config.yaml
init_std_down: 0.0
learning_rate: 0.00957
max_seq_len: 512
train_tokens: 241900000
MLP neurons of a small language model. Each row is named by its layer, matrix (gate and up: input weights) and neuron, and shows model dimensions 16-207. Each number is 500 + 50 x the weight over its row's rms, rounded and kept within 0 to 999. Numbers have three digits each. A neuron's up and down rows have the sign that makes its largest values positive.
Before each neuron's rows, "fires on" lists the tokens most often at its 100 highest values on Wikipedia text that the model never trained on; "fires in" lists the words (lower case) most often at its 100 highest values on Wikipedia text that the model never trained on.

fires on: " which", " and", " to", " in", " from", " that"
fires in: "which", "and", "to", "in", "from", "that"
L6.gate243:497548498540522599482498529434428483515539533450489516511539525566441489516518475456536582562474540404512438494558429527458511492481504500430544464538456456538439528459569566465581503505471534443516480483555578550608533431434465618570607540518437405531528413476561536431499499564403497500579588385491509536527559471520525536462469567456494477463552425554618530409518526505448509589510505494465595447451511424559511549480506499452474467504459594520462475503503459562439437492480501503503442483440493496471541450473527567454577471472519375418459574494434520528463531515398510470
L6.up243:403521555525463496632465402526488489489530530549530462545507510585473533532419561457525567533498496389531432602522489539580502443526585469533479486456496516497437549464400457503517522531560562476500479500584581497582509518517483569472550541560530531497512455442539605472509566451381488436536504535506517544525592456520496439492531483517508569530576368468449528557461583526482541478528465503503615451490501459495476462491396507495493554497480440394499527481438530559457498457483461568490490559536525441609495512497534502497507525522476528490501540501397559525448581467397623458

fires on: " from", " left", " right"
fires in: "from", "left", "right"
L3.gate305:455410541476448452457444485475474458504478511574417535429444478443495528517509471519550517476544402493533578547450606559426440450525541511536436506519501556538466517528474475482520548560469538454568480497528495487484526431446390517493516549546463539523542495468543593421589500487569536375493553584382506491496388535383447566481438551420498538496431520474413522437423488500542492539500538479509511432468537533576516526508474457438495477506460480538396496434479502516571417447606510541441460516478482540368415506474479530444488474500496486549406565460575407520515520459583508573
L3.up305:513394488433456441480406505526478437492543589582452601463468475433485501603505487528551485416473478460472534552529630573411451477624565463497536476426511503538478499548476458472508496607420504479494563463528550520454504459437513537501515609534422521467518455520532547472537459576558562434566536490439450561524392524444503597434476540494549494502412512483389491435483404511562420525535447446494472522482567534562527571477496430519518520513477503519424479412445571474529548450575545552393537482507496558452464510523528570461512512520517436494519499527582420515534447518560580509

fires on: " in", " on", " to", " of", " at", " for"
fires in: "in", "on", "to", "of", "at", "for"
L8.gate307:585586472570465520612534522527509509535521448491493515539655482540439449520436626448527535527420443456490511514440433574457461489522509607459465479474522493482423463526576451477529483473546532449437414537508549435479486432614481568464447431492534543487577547473508415460560491467484462395595572528512533488377538535513531507418510429519455525458489539514527444508467594459510484614455490495394488490549473526533509496548437438546535470422514439490492501454465524577469501568467528468481350460667510493482524452433484524491545472422497454385490496543501499485570551477433500464
L8.up307:520461572540576479540389477486431539367517467510549591587507513434456472505468470529443443460491452487455479474566470584503585474582530392412425540448459590474545450458562412553474505508496634526539465487568493516471522527588483521551468597551422461489495482499508504451524524493484506541461564408456518462480376515519450556457442416484486554514434448497607421478454539499403504500482508538535546477482472457532556504495531467486503489502486476476473501530528492525508397555435431508480447465587566512511498565520615499450505456483535467567478467430437526498426485416554488446

fires on: " from"
fires in: "from"
L2.gate128:533432465549469420510404541406425495397498579558470473418480419472385529503488544497513550480430525504447491503482564487469492430535471505471482557487509484497522457541548506481508532544573490541565515447434509485536529505414448444524539502498495506543462575490464486476544493522470482378556498489526519507458483480600487489544487519452519553569445519486500616458508480434550569610534465510498509455523544540534443625543494460446587444516440496472440449552526466424591502503507478533490549539419449491416489401457417534433464600498478443551455492532537344441573449546536424550
L2.up128:518540497466446387491404503526501393472522578512548482526428443459502549419460463430581444526490511498453468558496513563525498492505534469492530563576489502480571422432497478412635505529481560493510484449547541488464524377480429537463417563515576503572495630532452508456407487544599435494543431531579459485429474521469469423421565479480565505546438471424562556348490429531501435557517510544542439502409549493557513625480549420502499499490529486520544538513594535514534545474555539543556514473445416486515461426552418523481552530473522447533461463538526461451552422534511505493

fires on: " can", " to", " could", " also", " may"
fires in: "to", "can", "could", "also", "may", "would"
L9.gate425:473511472426408454541478511428454532567418539472491505451517484562499464495500472446429558572504466588514450466437527475551489483420593460521502582517432473536551504448431492538468369458483483508506454409472496433438435407487570493505492550507489532480534447433437466483453605431439582530421541489462482505425523533458531406518536527539472472484524390492494444440576634486485424494472451537530528531509481469531434467481480444443419556468496568514498405506473560465466465435523546515477513549483477568464490615495473447581478493463507586477530448524497585488532554431578440452
L9.up425:475532462419501485487547600523393588426519489470539548488473568509596504512516442508444544512571548465451404519487632523470509512524513448420492542544489541552465520465473437491456519495543476519468416551393546454468544483510540537397533573519479445566503444549532539563492530491497491532494574579459513551512509337490506425465610487585456528475458489423374440401431520497515542511569504468528450478443471472471486477470493490514519470447497462474541500497426555571546573504422548522508481574688452512459444500522533432489531537466455438497494512521557516382518502637424591562

fires on: " as", " for", " named", " of", " renamed", " to"
fires in: "as", "for", "named", "of", "renamed", "to"
L12.gate99:493542466491439437454504555563523531532419434419587444501512426503497442476591443540537474520539494504544516510566454606516439387452556445442390365496539477502515516507527561485442430462519542491597483500529495460522506549443587544569531568447545483535459557510458465526557536473511408413549474579487491587500488617584473605456469475628411467545455482508475457480581497512520496505502460531505500496505484491472466554422468483515511429499482513457493565436476545433447519539584518534452456571446588561436511569561471453522409574504543496531447475500601578442511449454528480475
L12.up99:538513527486441544458595529462514521438588484549583523572480460456558465455514471545570513549505473506544512437382456534416505508473559438462493535507445428468431531461495467488581389493517527545535514498532480496521464600465434561492430480530507487471580589451458574592449442501443475506502497525482541485528565534581453476509487479457447556503337418455455402397548487499494469454475469579512561430492535502488502463572455498533584468508568477515541507346464432426434555458453462524397539557552578451495510371495467555467471479490458521476521537480500397547557423470427529475

fires on: " his", " their", " its", " the"
fires in: "his", "their", "its", "the"
L6.gate252:459501493477570422491466513527528564547511601425518458481540491518496375530421607516492536404574455542433477459436395596456602504462537507478555446541459531517463553497548508504485548599567534534481511516493427513447454518461508481590497495450562563493523436371523546468440527445392455507555463529537470544487439438504529541559545541544485457576524491357569509528533498492532480506487489601516436426548450505477508465614546515539510542524572452422514517542505522532555432557489511437508466468522555529499477508538452534508514415477485489491406545429503397512560549434426548546
L6.up252:545496613539512451455418433443507467523426505487409469494517419407440588503515516534512524533466583581442511519429438536516486502451492541501439455559490515449520525408418491432472477606432474503560503551538509584464457549569521538484544524491541445535424426508523462628426444506556516472478402467529510544560551525446480494494458433493478506467557397525471547490501488490488485499472494428558393462435486413551513432594507483542499506560352502507456561473411415537480467493514531424515469461503593554509574570566550596552471404555502526461581445401519500486457430534523544548

fires on: " until", " since", " come", "ij", "rid", " before"
fires in: "until", "since", "come", "before", "roughriders"
L3.gate165:534411512452454532464610555497513472491484463474477455523382511562481519477423455456418487420537481566420517535534507454459432509501445497433455541523533419554523516454491417461461491504431467439481503567520517410535526527512570446466535508394386558516518520512515439475463430386508473629501345473502489495492460566533475523484482499486477501516481473535600490444525552479500501553482537500659453435509596559506427504449566474537521493529458509545418526485556471472527540528488464558489481541473400459464500392579543454494528527504509506517518605460490502440526483476625470501
L3.up165:594487653460495613537621539550472553528510599458579462497507554559405548538526589530487502570504537514489513532492432389535477548607425515586476458453536486510542512497449491501435571517520463475521555498546470458524438387448373450422473442503396471451451467444577497508492577496482490571474548526562427419585509503489530506501428607578500510457479507478479440489471435512530444575548433446486555457498532486504487486546527590515497445422544432535481497443469517549559514538463390450482556481429538454435599472476561500512425437484507509555536516508442455499503481476513386522

fires on: " there", " There", " what", " along", " whom"
fires in: "there", "what", "along", "whom", "which"
L3.gate422:395491529550421504491515515518524508533512489515541458508519474479442462516548495496474394478513394471589520575454408532492457427490510567572436579424477522577494492523350538559542589540428511479474619586486506482451553512550480542525522530544497485438474578438418471425559559420453579486530527500500476499466512460474538416521528481523439494465452450483391419420462517554586559449557478413607564494532447555509454530492466446472542484502488441486495499461531485502533462471484486558539469500371473558614464403565431515469434440464484449592528581488444552517432535489491458550
L3.up422:465423466431398556453521565484468513439519528537549426469550456475531489591535417529547486514496476521549569589469482410458441442453530534612462513431403503552497476619442538456554510565512450458493499462498505533471469557604531628578571547486503506444448520516432492401600539465456477460539537457453481482495577458510513428582500472443452515427423417542513499483470490527536531468557416527559533564523482567505509529439560502564485480474456390512458544448495459549506528491505481519503383485350452565497404455464473458392457479443463457545530554533432552508464493468539437542

fires on: " that", " co", "E", " CD", " CE"
fires in: "that", "cdu"
L3.gate300:528486545545542409473470452563419545535494535523439458503475427498624502602522498379524564511552472514485585417496517540460482515510608515523605552502532488507532598539528508422527510523424474516521555439491560485421595571402517517562501524434499472474515485553578516472465479471423511526516599521493559481551521486540471485578476541578539537510503540461512535582559545487465590545406470537569457533486528477460527426475513564457426550538560511457441474488524449528529461515644539568453437451479472568481441480455578549477484554528429555438450452473491420527511559565537517461
L3.up300:465532524503533384451477522504377498498472518484433394557491442437611511533424487426485528564547414527529606413505532531457539593509560534562572517527540504501509559670491499449583514548467462500440536498547556444416628542494481536554429473552576473493514472527493461450477446433485459557605519523420468473460528495432421454573448436568434503549476593496484573468561468560446562563417550483517440527489518504488545449501467443446464582527534565565452544508528486513511456523501554596458430482498457486459454475457377525520446513492474515498389537521477403520461541524566487493

fires on: " based", " research", " Medal", " studies", " Log"
fires in: "based", "research", "medal", "studies", "data", "audio"
L2.gate409:513431487556447508530493471502590574567519457471537501409448473419504510548450595450524548557427505449489583503470445471530432514476487514561444467459612480485568576555486478569536539447466456431497545517382500438468537460521467554430508436593554517529471514585500536462515491468494564505539449457447535532502469444536498416611540555507544518549456519543530459538479433457513501554519522529514508500427492426393440539548443367535434497463579524512560503503500529507484457447524474544525531521514482492466508384479452408576497525505514487554503599523474467473430550436594459471
L2.up409:470510484566502517556588430515464507469468501522460490569507508485528410530532527513560602425500550493522542426592496530478474545467497456523462442517469451573518531588494457548516430389517447494417502504541526562512439500442531584526545475500502472521476391556513597463579492449418559445530598436475565476426584475452577463469465529490492458407530505519564408474484452633501473515547516604479464575433495503484458561528474462488468557565464563550503446500477452530487426520473500528500438450609565505490551505402421507418490590465558488447535489590506487541430564545517504524

fires on: " and", " in", " or", " to", " was"
fires in: "and", "to", "in", "or", "was"
L9.gate447:507506525488483415557531372510475472448565537351433511484500471449563476461423540565456483520542503529520508488587452574466441518580477545473541578525428500503458486518535545518519455538448593454502552428405514459499404521586438566499552330474500515468521458473506552571517561546423464528471485522505580494494561506476450506496561547548553464552507435456534476427511475494409565561469482529539510550561453505496474521469350468479448472464452496440499482512513564491513505486442425560425516548561504475508533536484583581565507493432513447522579511502616525539637576480399479501
L9.up447:447549487485478501491478525523419483589518426459503549432533530581473551475499512527460523491320517453473473482581558510484547511534486390430467467483518520424489530493566510556524562554604559579469523560452469530509459494459365507588560432524453411460478483555565559477443607502445394391608444516512608543473561517620540521527525521495443473509398505585500490465493460439374520472496535472559549529499554577424569508499460472539503463430477454534478533538436512546520470489467500583451497547482492509444461483560510469454520527448530477479502483517532533458456494452466460358

fires on: " the", " less", " Location", " Cape", " The"
fires in: "the", "location", "cape"
L3.gate81:502470534516501565524542558519531596565422431656488574486477516469579462512403543411415519546525461452492462542611451436459542489459526576570429505517455428533421524505497482528504461502604461451534564554496448553437472458538518481490490502502542516447619501531505524584576447501534467520586589492603564473522548436468580429502485495554468468565542490530454573527452463429552503546559576440538509474556424497470461476478495439605442520479491520463509489497509449495573456546472506481493539449570479560529534482489456599400503541476550526475497509477545580467520517521472605509
L3.up81:512538477552420504461524375498503473496490565601487485558471429557525462472475440445528487541534443456494556497460397587498518451525485504382545476450459491479512517499506424518458493463454547499480454481427353531473501443547533500457495532479580438608549459506500468473575541563522444480593538512479491600520511584454473367536510493497516575535479481473495573503522604453537472494508557438449480448467520484499465588376529516564577535573520451572513490475508546549472390513488532569513474517461518477543484472471509491552579622592475550460453545547551426542507404486453568546

fires on: " it", " There", " there", "Personal", " cult"
fires in: "there", "it", "personal", "the"
L2.gate123:430574422560422572533477517468567564452521499485478477493533492612433472502561419499510527479474456486552477499520455484576448420459523528516463486481412442499487528522457466663546471512520548500485542498519458574519454584460496501572368524414533542429499484486470446496464479465501487548453572434441552481478468587570458518546488481439543460416519489499504446485518439463604424517579526508512446512412531444519529456456459612433588405452505503484462581434476526506509470406498522488512558533492490509529485499463386508493544448499483492545558448475382483490544590482482517433
L2.up123:344562534508476540446435486597593489401380512507469438520525409532455494525495477464532466486479451483525502540431479528553514488578572492524550534561489421524555578503426442592559493493445519423526502547500406562465463560491444404544419500481510494521502593487411525486563481473501494490498491552486468436521437600479477485533459486446456464481517501503425526497485441482609476478516490538546511547514496468512488407390537546473521481464416552466398473513456545576448477456503533452446467476465507584491516470482388446516541441478522455504590512448446505513485574472526462557

fires on: " of", " than", " time", " or", " to"
fires in: "of", "than", "time", "to", "or", "intermediate"
L8.gate208:569510564518446480450495530464545478412593527563505551529539532439556427470496540516607484492414421469462438513469474496457544569562462514453522549490383570506478527501429527503583393483494503457482515503486551555557471415454525529552508521579473484409502523483485478467541465522550541492492487540383511583561515587493537456439502491638528475511431464393465451518555438575512539444586466525551495500540493415447555511518464420559451531524549492507607539553597467499487541523521567582503511483614588533393536542427543473466550500430531526580422480522610532526583453615410476597
L8.up208:396429453479445486492566577463487418554524583528574554504522507504339503468445391547455496479466570508444510528528540491593456519417594465486543447487584504423562521477468497430555423560476564536456499493528463450545422419502556534439540484500610450512549468421476486502557557400483481373527544530503468510567488458502451441475535452494485515504431493445387510446477557539484503522487513468535508516534453476507495511446472545546482570428597488546509401529538454501437481491495431485423454579606431409452465488549459428578568456481499513509474507453531507553577529450436546508

fires on: " from", " since"
fires in: "from", "since"
L3.gate172:538585451528483515451501517488551477497500521499573532500515551519381461475565429523474476497605525519471536599518496486471443528527470542492472523526606509517522407455463538567499509515438466505472474431497468453520465496424509556436438588385446434481473495525458482509470466577498432470519523456530470597391441499617459450512468463413570542534460446513481524500485522475433493579491523498535492540464499496497551520421574414444475525560453447517499517491530488514507489535477388418526438525504416380516531537535467491521525615423465426555518627439524475453610527562452516500
L3.up172:522438542494446366483491531567553424558503499500470486467518493419551535532465556421511451491497517550514501478535521562476467508564488444538374600478536583475505423524466503485567477598520532487564529493543492493444538443486601500531470602492459434445509435458433538511458486454520567513463584420477511505518422493627566454546479527485431521503481460472502500502497486511498517512535402411494469483554572522557589454553514458487504472558509470435505468545514524443494552504561351483500427544422458448447502508436493512453453458470464473562556553469533408438504520466447443592

fires on: " can", " may", " could"
fires in: "can", "may", "could"
L3.gate275:473548439518470583510497546546524456474557456522475495547466484514566458518474457465455491383506527564536514445467432471502481508475560560412446575542598477557374536595538543588500497527409485471509459466526501536451508487638537539512465511444454524600459491436502469531457588511516473453563462530554464460516484522480512496455472509489380486532553490464495475578421487503548517555528429519576509471459446484467484405417551454551413513439503459512504547500457450504612478545491407440622464481534461565565529526594493471544501488498488536558458485500463560538490487504498466435
L3.up275:434477500504517500509502562494387448457457559471488571490529551487482470654457421515466449486596475529548414455516511469532523394526545455551519480524466581453539461472482498443492452466535569444569378494479503463443409534509546450467498601492551443599472460521538548532464520483474508510430424569417477414563524446420477533531448557450535434403461473501433488545473475462472445526434552507531462384477423395595510495552547472585511508481503432571485505543531653497482547495496476593579507588498445532557561473498541506528563571525482588483458501490522519467484548484573475458

fires on: " the", "'s", " and", " its", " their", " States"
fires in: "the", "s", "and", "its", "their", "states"
L10.gate327:521390466539475473494552477498575529573495487480501465451592526523438490434481518479561485488493532504450486429535480542406593565469389483388430401464446551520531466508515497499501481476401466447435460505464559442515523481481540491515450448494476508573572449460511493531469492513553507537513420588464519557459382546539465520472475558561557432507398537550448510385549553491486543438426464502477374512591546442497524484556583491515481474540569467517520450534376461446464590519556556526456388499459489429515470514544528434519483570569491509584518473463469447502423482480456554380
L10.up327:479490330509595594531443527436528503519529491518573465492492510535578486490477500443573405521389546509467562558519525519518388508567466480479475497489514523461451450547562444473460431420548501566471539470511394492529486492434375536549531455560555505390539398483473504428464580536477441419489491512490487514490422537499534483497511547563560441510468489597451512470434515497461447520446518466562477484575488516452512462571456567580552529449543478538601470426526524402501495465547499566456482564493420511459546467492443508478493497518426474457431536556576511542619517491461436454

fires on: " as", " with", " for", " to", " the"
fires in: "as", "with", "for", "to", "the"
L7.gate18:523499530526572545580505423517509538416589500501486499523498428446583439512547570546459437470488524473470483535501501495573564351409484475511403431553428480493536592447431437513452366404546631548504502516494453459452519508491427571484571496496464471578567500473494519467548592503432530419560554496505445591553557485584536592442462460552531311565535497548493464450472538521454474514537501530484554436508525482494512516449458474443460479519496510555430553503482527494470488491407482502485524470505540440539550462462481510466502488540560511396479574444563454568456539426469499464
L7.up18:459512544464505399557484515431517466500508434502507520485527404485505474550525546467382475505470514409465552564548472493521505494451539518375492558452526427500431455526542533535522418476574474494472521522531418429487460491499480493582681484583559552515488482418482505571499551488353543521522474449484489466425531435530581435513545564457493495432512354524474452428479512579469515499473560497542489479609477509343457428558419525559536478525408510519468525471532460531466484487521444593408481556506533490420497450426413438503481517509555481567453466570503528513541539534599522572

fires on: " can", " could", " must", " Can", " should", " will"
fires in: "can", "could", "must", "should", "will"
L2.gate230:551590469389497378540534427546453487542469462475467470539438540485429454582360449504416463609530505531537512487424528496505505547494513481432516590510528489530432471434486482505465493495535584462575526466471502431405497585524546507486446476544525433527555538522479474448530631511552567485424488563531541498491537491447448485399563520475466393464502483417448524471536489477452418537487524520490381545503536424484514461471649457546492477532534558566454551557476470496491547420576504406595475533528475566478469569484564550562529482540441536432493533499474523497502475379427449466
L2.up230:507597476454556475509633474459444635486544446481531489413503510587491399516497516396475490485444461422602470453498517460436487531480545542506462483466540475539481536492517540493402519559503548547580540500463543552416505526525545517425430520603536572413495495487506446461583508578451526503406500435473550495499536529466473492439455607473562519498593460525473416521527532474476477448510547560486479504468464416404434495522493564453436430477528464507473602420536434482486504445443536538555490415528546505511399524527540626525483478481434488549528420567470527528571544530493459434

fires on: " The", " the"
fires in: "the"
L2.gate267:509522513592417465509565431549474484506429508502534516501493487504507559487487419505434521572472509526430568559437527534511479538537520514449469548490579530445489428527506558419424498528534579494633465462444441574436476542437489517462600438515453489560521497496523619502536547573510544464559532443567547436515550555504447484487377472454520581521490469377465581475434592494564527573458542518409529425502558485484419454450491395460508479491468525467483368555443551481542488611454536544568494461479412478497535440511479509450462509553501520511542622396446526535433478571489527559
L2.up267:626494486555459478484450525474514522420447480506469442392494574491553505530481520469552593551469430493521456439512480583516578492507483478542513563409456536583481538469474409498534390490501503465510503503525396503550491440559445459503387468450574501586596501397519443470472491528535522477398512490464517528441494529593452480535572521483523509560492395428575558548517535420526489497507550475491463526455475448414417503414455492520520450431447504515460626489448486516497470534479507497474532479504524582503511486383576564508543484519518569443581378505524430538508539533519571490

fires on: " of", " the", " their", " its"
fires in: "of", "the", "their", "its"
L9.gate373:548513575515463514474482470603539554454519520485514488528505409532536475448463484435549465457610512504515534528499538428523469507457470485425508568477486555432525512529446514542588526474459581473439594499529461502484467467462537574452469500473454464521508563410526475487532548560505401446536554576494510502581469586524496455533447561426549525474408451473491537400595476450519466489499572442504432527465433491424360495441494500472521469606468479460533465414560601446492576624465460439551441401429450414541594462468472486491459491508485501519525478406539488511423521460499597490
L9.up373:459449492519640503518532526473475417542502550494553463571441450530571462509445531500511517528501561500416575537548583472458449562506478426494549597493466550540469469615458460484490540513522409541545511441460593525537529542527417535549455469549471475602470499468609471459498476478570513601503421478488521548596424524550493451500459521449419454511497480458542559478494481550539518504517473534492440548482466520433371466566534521572478513465446494352453475441545564398484567541449423521495403371475605445466556511441540522505473630558491507484471531490582550488527533511440493525

fires on: " both", " all", "ip", " each", " either", "ither"
fires in: "both", "all", "each", "either", "neither"
L3.gate244:570372519476518497591440468502509473488489496539519516513572445453525528567581514466549505532432505447523518497567501514415508528591531485481528483442437563439484462563511439443457443515420455462553485551547528481495499442503471557579490458553585587467586557582408424474578479488489541379515544514539463453552520474472485476479553476600426505454459540532484476568538611484516516544501452450458500616486511472490514461475525477581483571529514578530579628537509610569470475529569596571494542455440515524452422441468406451518571539517486497486550424449491536475390476454508442496
L3.up244:573520495469413577531548485524564536513433462529483540554536534520440554508542462559487494483554455546495451579571428527486434538543432553498573411454545526501418554480486529448586413547488543491605464533477434472450437500524585447477630444478492587431491568478478462521530567559604512482520538444483387509398605531499458517506515499501464485563429457479462543457584530485489477542526439504436504515528471542449483573467448468534491482493488487514508453508592501551437575483504486439443555537451456568547548423557439567551578469494549529467452603587484444498596354559514466497

fires on: " their", " similar", " his", " human", " its", " her"
fires in: "their", "similar", "his", "human", "its", "her"
L3.gate32:545519446576672516552477538512396449439517601567503490512470489541595498482524483434470601461564541533447526448497501474513468534580500521478538523497492484428446462422468556527466481492488454477520572470536552495518540546552472586482456519498492552537464474415460580540491565506577453517422347552594496530532440472424497513510478536442597546448463516512510626460536574445523489438437464533545521481533439464516523595483513463482542601487496536461383530586414373506477520507478462525464506438424428552506470481494584423498476502453477503534565519568471492457524599513466463443
L3.up32:555536448468636430512496539500440509425493528543460495503482457513506559554454462426443474601480498564487526547483500578491437603555483472494508518506477444454445495575441522535478405508567446493535576470453523507522528565568458483557521484494541434503462447418493530546477565476583581537504503543563378616461441360482489569535470434484586525494554543548490513491536514483464430455475514457550489455596442570487522467544583449551446542493468445577362497581410472476493499554446423465490573470472562574502488533468540467514395442480474497440580511556511527521462571534480573541

fires on: " from"
fires in: "from"
L3.gate97:623552405553465451538475543404490453444451612500401512520554503510483487410489492439518506502492525425427561569469493466542454497512519539555523527468480512474364482554501549498567514498478503573527566543522551470545485484477531456500521566423486528461512489407525449471493570537573542527484399431531449518464485438566533440496517530431557599521487494411513557477530497466520502625507431506493452483433495592527569544468517427478488413511548491515504475530464506496588555529464543412449517441483383479554483502546552572520487511539410420482502507528478438384556394554516501599
L3.up97:518497446539443411510446490513400485548426467590456580466466554475578506461453471525497450559530590549438450442551620481435504588431473468450561542485622417547523521549476432518582540516464431473493452475515567491542563399464528479439563490481516560510519492476445440455508546599569441535534490481554509481429414490461548400511499543533437582471527596563567526444574493474576477455466534542540428479427518496512571506494457454589463603509492508500494499491429484554432504480567481481493450510479476548485512464510365453474589570506509448571474532613544477542582478482562479507

fires on: " of", " on", " than"
fires in: "of", "on", "than"
L6.gate359:547586576538525459496546541439556494505489436541542427572478484511463494422518492520503423525498417471462530483562507531422529468475448566423513494514448428444536555455514489492496509530493533436535514421483563467490529412397490528522414429421437496593488475442529405523520520568527588539475519484466539485428582478588470493503517478519552488444423495538504496510464412434493482570422419571478515528423540446441479439565440510428535565584446548437532479460555460607415443458584609499426452451615570505436475459551550494477580567412465457580463479528485466544553512567471544534
L6.up359:585503568445521469467462431525493574474501583524493500552422561519539378534521434468527428519586541443475567462462466628459504411488493509460475521447479438461477496489512526555537505482545554469500478465529533493521460507518494552311481454463459392551536502502542513449514540398459436515560571529490450468475565458368458484507480443571434550535361437528488496519492541498557521550531540488510562595515447530497434484473415573454467394523521457502571495506514494407542478486505522472508515451531504424490490569593442521484551613431463391520501519534511516478543534573532557489

fires on: " to", " on", " of", " between", " in"
fires in: "to", "on", "of", "between", "in"
L7.gate6:528544544427493442476444532531505532454472393502590439579467518396503495447422482555424478484422456511485490528573459546454528410423522414475532457566506458506527469513469534594564447592487499486475594459487541472521506509524499604529480532488502488592488511497488498505536431510475469494513450459563466553430514451457536560524486498483468443605459457467583494557483502559409462492482590520445505461510437522538461429390474426463563544470469547568494504532590573378416417534502515507406469531436478457442591561471578540517524502529538533563499471540533517524507449465497499406
L7.up6:503467533488483458521532431535506520421487439545482478483500489494374495457511447418465478497526463437475478536522492547425482561570470494471511491597551567456360464531551392475617473480481493533483489465532596485462525409501511535376454455525461585428550534474562455462567560497581584456417589493364478506440417464519427484493495491554547518558431520398536525511478534443457523475497494440421553471504457468462402512513555533526518538428537476555548530424520466503539443489438460461510478387480500456408524466424523515500505407371487493503545469588467436447454542527490543521

fires on: " of", " to", " at", " during", " by"
fires in: "of", "to", "at", "during", "by"
L12.gate285:518560484487500489503559407493471506473514471528488505581464530539428449466446495576398530472524482452519512494536465478365538509522463571514551581574508501425526470575449489511488584486598534422505561467505603432500497434505402591444410512559516428540474603469452519575493452536447541582561523463482544484483422501474492503386514483586554537432581473607569533526543523471495465476486495370528444489450557543392514515502453500481429435450454529540489483503601484406483439612531481496488524475565468420540537512526586488525466529389446491445441523429462449432485473472539465499
L12.up285:530442459463453492462489504475478507474501448421489459470376456527539458416427489505482519497526500439536476555527536563580582449464470445456380573490458463479489493556544528458496473519489579520501493660535503456440508513514522430445502559554508465522521500447504554436455533568596466433434583478480439484504480490531576596397472499453493482398553396529543453454567581504492501573559561506514476518554429556430493484453529565458476462525591516502407536557539505428643520519448451545552478487399493494522549476502433490589545480490462378507480500522460558404561471511473468543

fires on: " of", " to", " later", " than", " being", " been"
fires in: "of", "to", "later", "than", "being", "been"
L8.gate388:469461487508486480539570466501515481444494508497497425450470530442474495485453509509519500508497519472400505467451528486395551447378477531479489383483414540505510512513443497502491412515470542494498535479532560432536501391555431550520498485558553474425499501487578515518485519446503492469513502517457541578425546531433520488498465650536528470592398477551518496488542471503533530528365450494521449513555430465373487458486451512490630523458559569473433551566526502461428470443524474519436422512463513474429573461456518453505471476428531481573537620547511400489464428509451503541
L8.up388:443526477506520529532529470520558531599489545435401475414499570501454484485497448468482485530443411535547537463541644507426515427593468416493536413543576560566574499395447499524450502457469487561501505490515488474408518542573514487603434470494459463516537511504616369530600550445452483516540539485415533422490460469567513477395503550546501485568416459505472523611515467494490543568500429487520496495564505491530541475510519566486531502517565497470501524489519379556474469477573554505422400498487441471456547440497445487555441610515503552568482462469494430536520464523470458508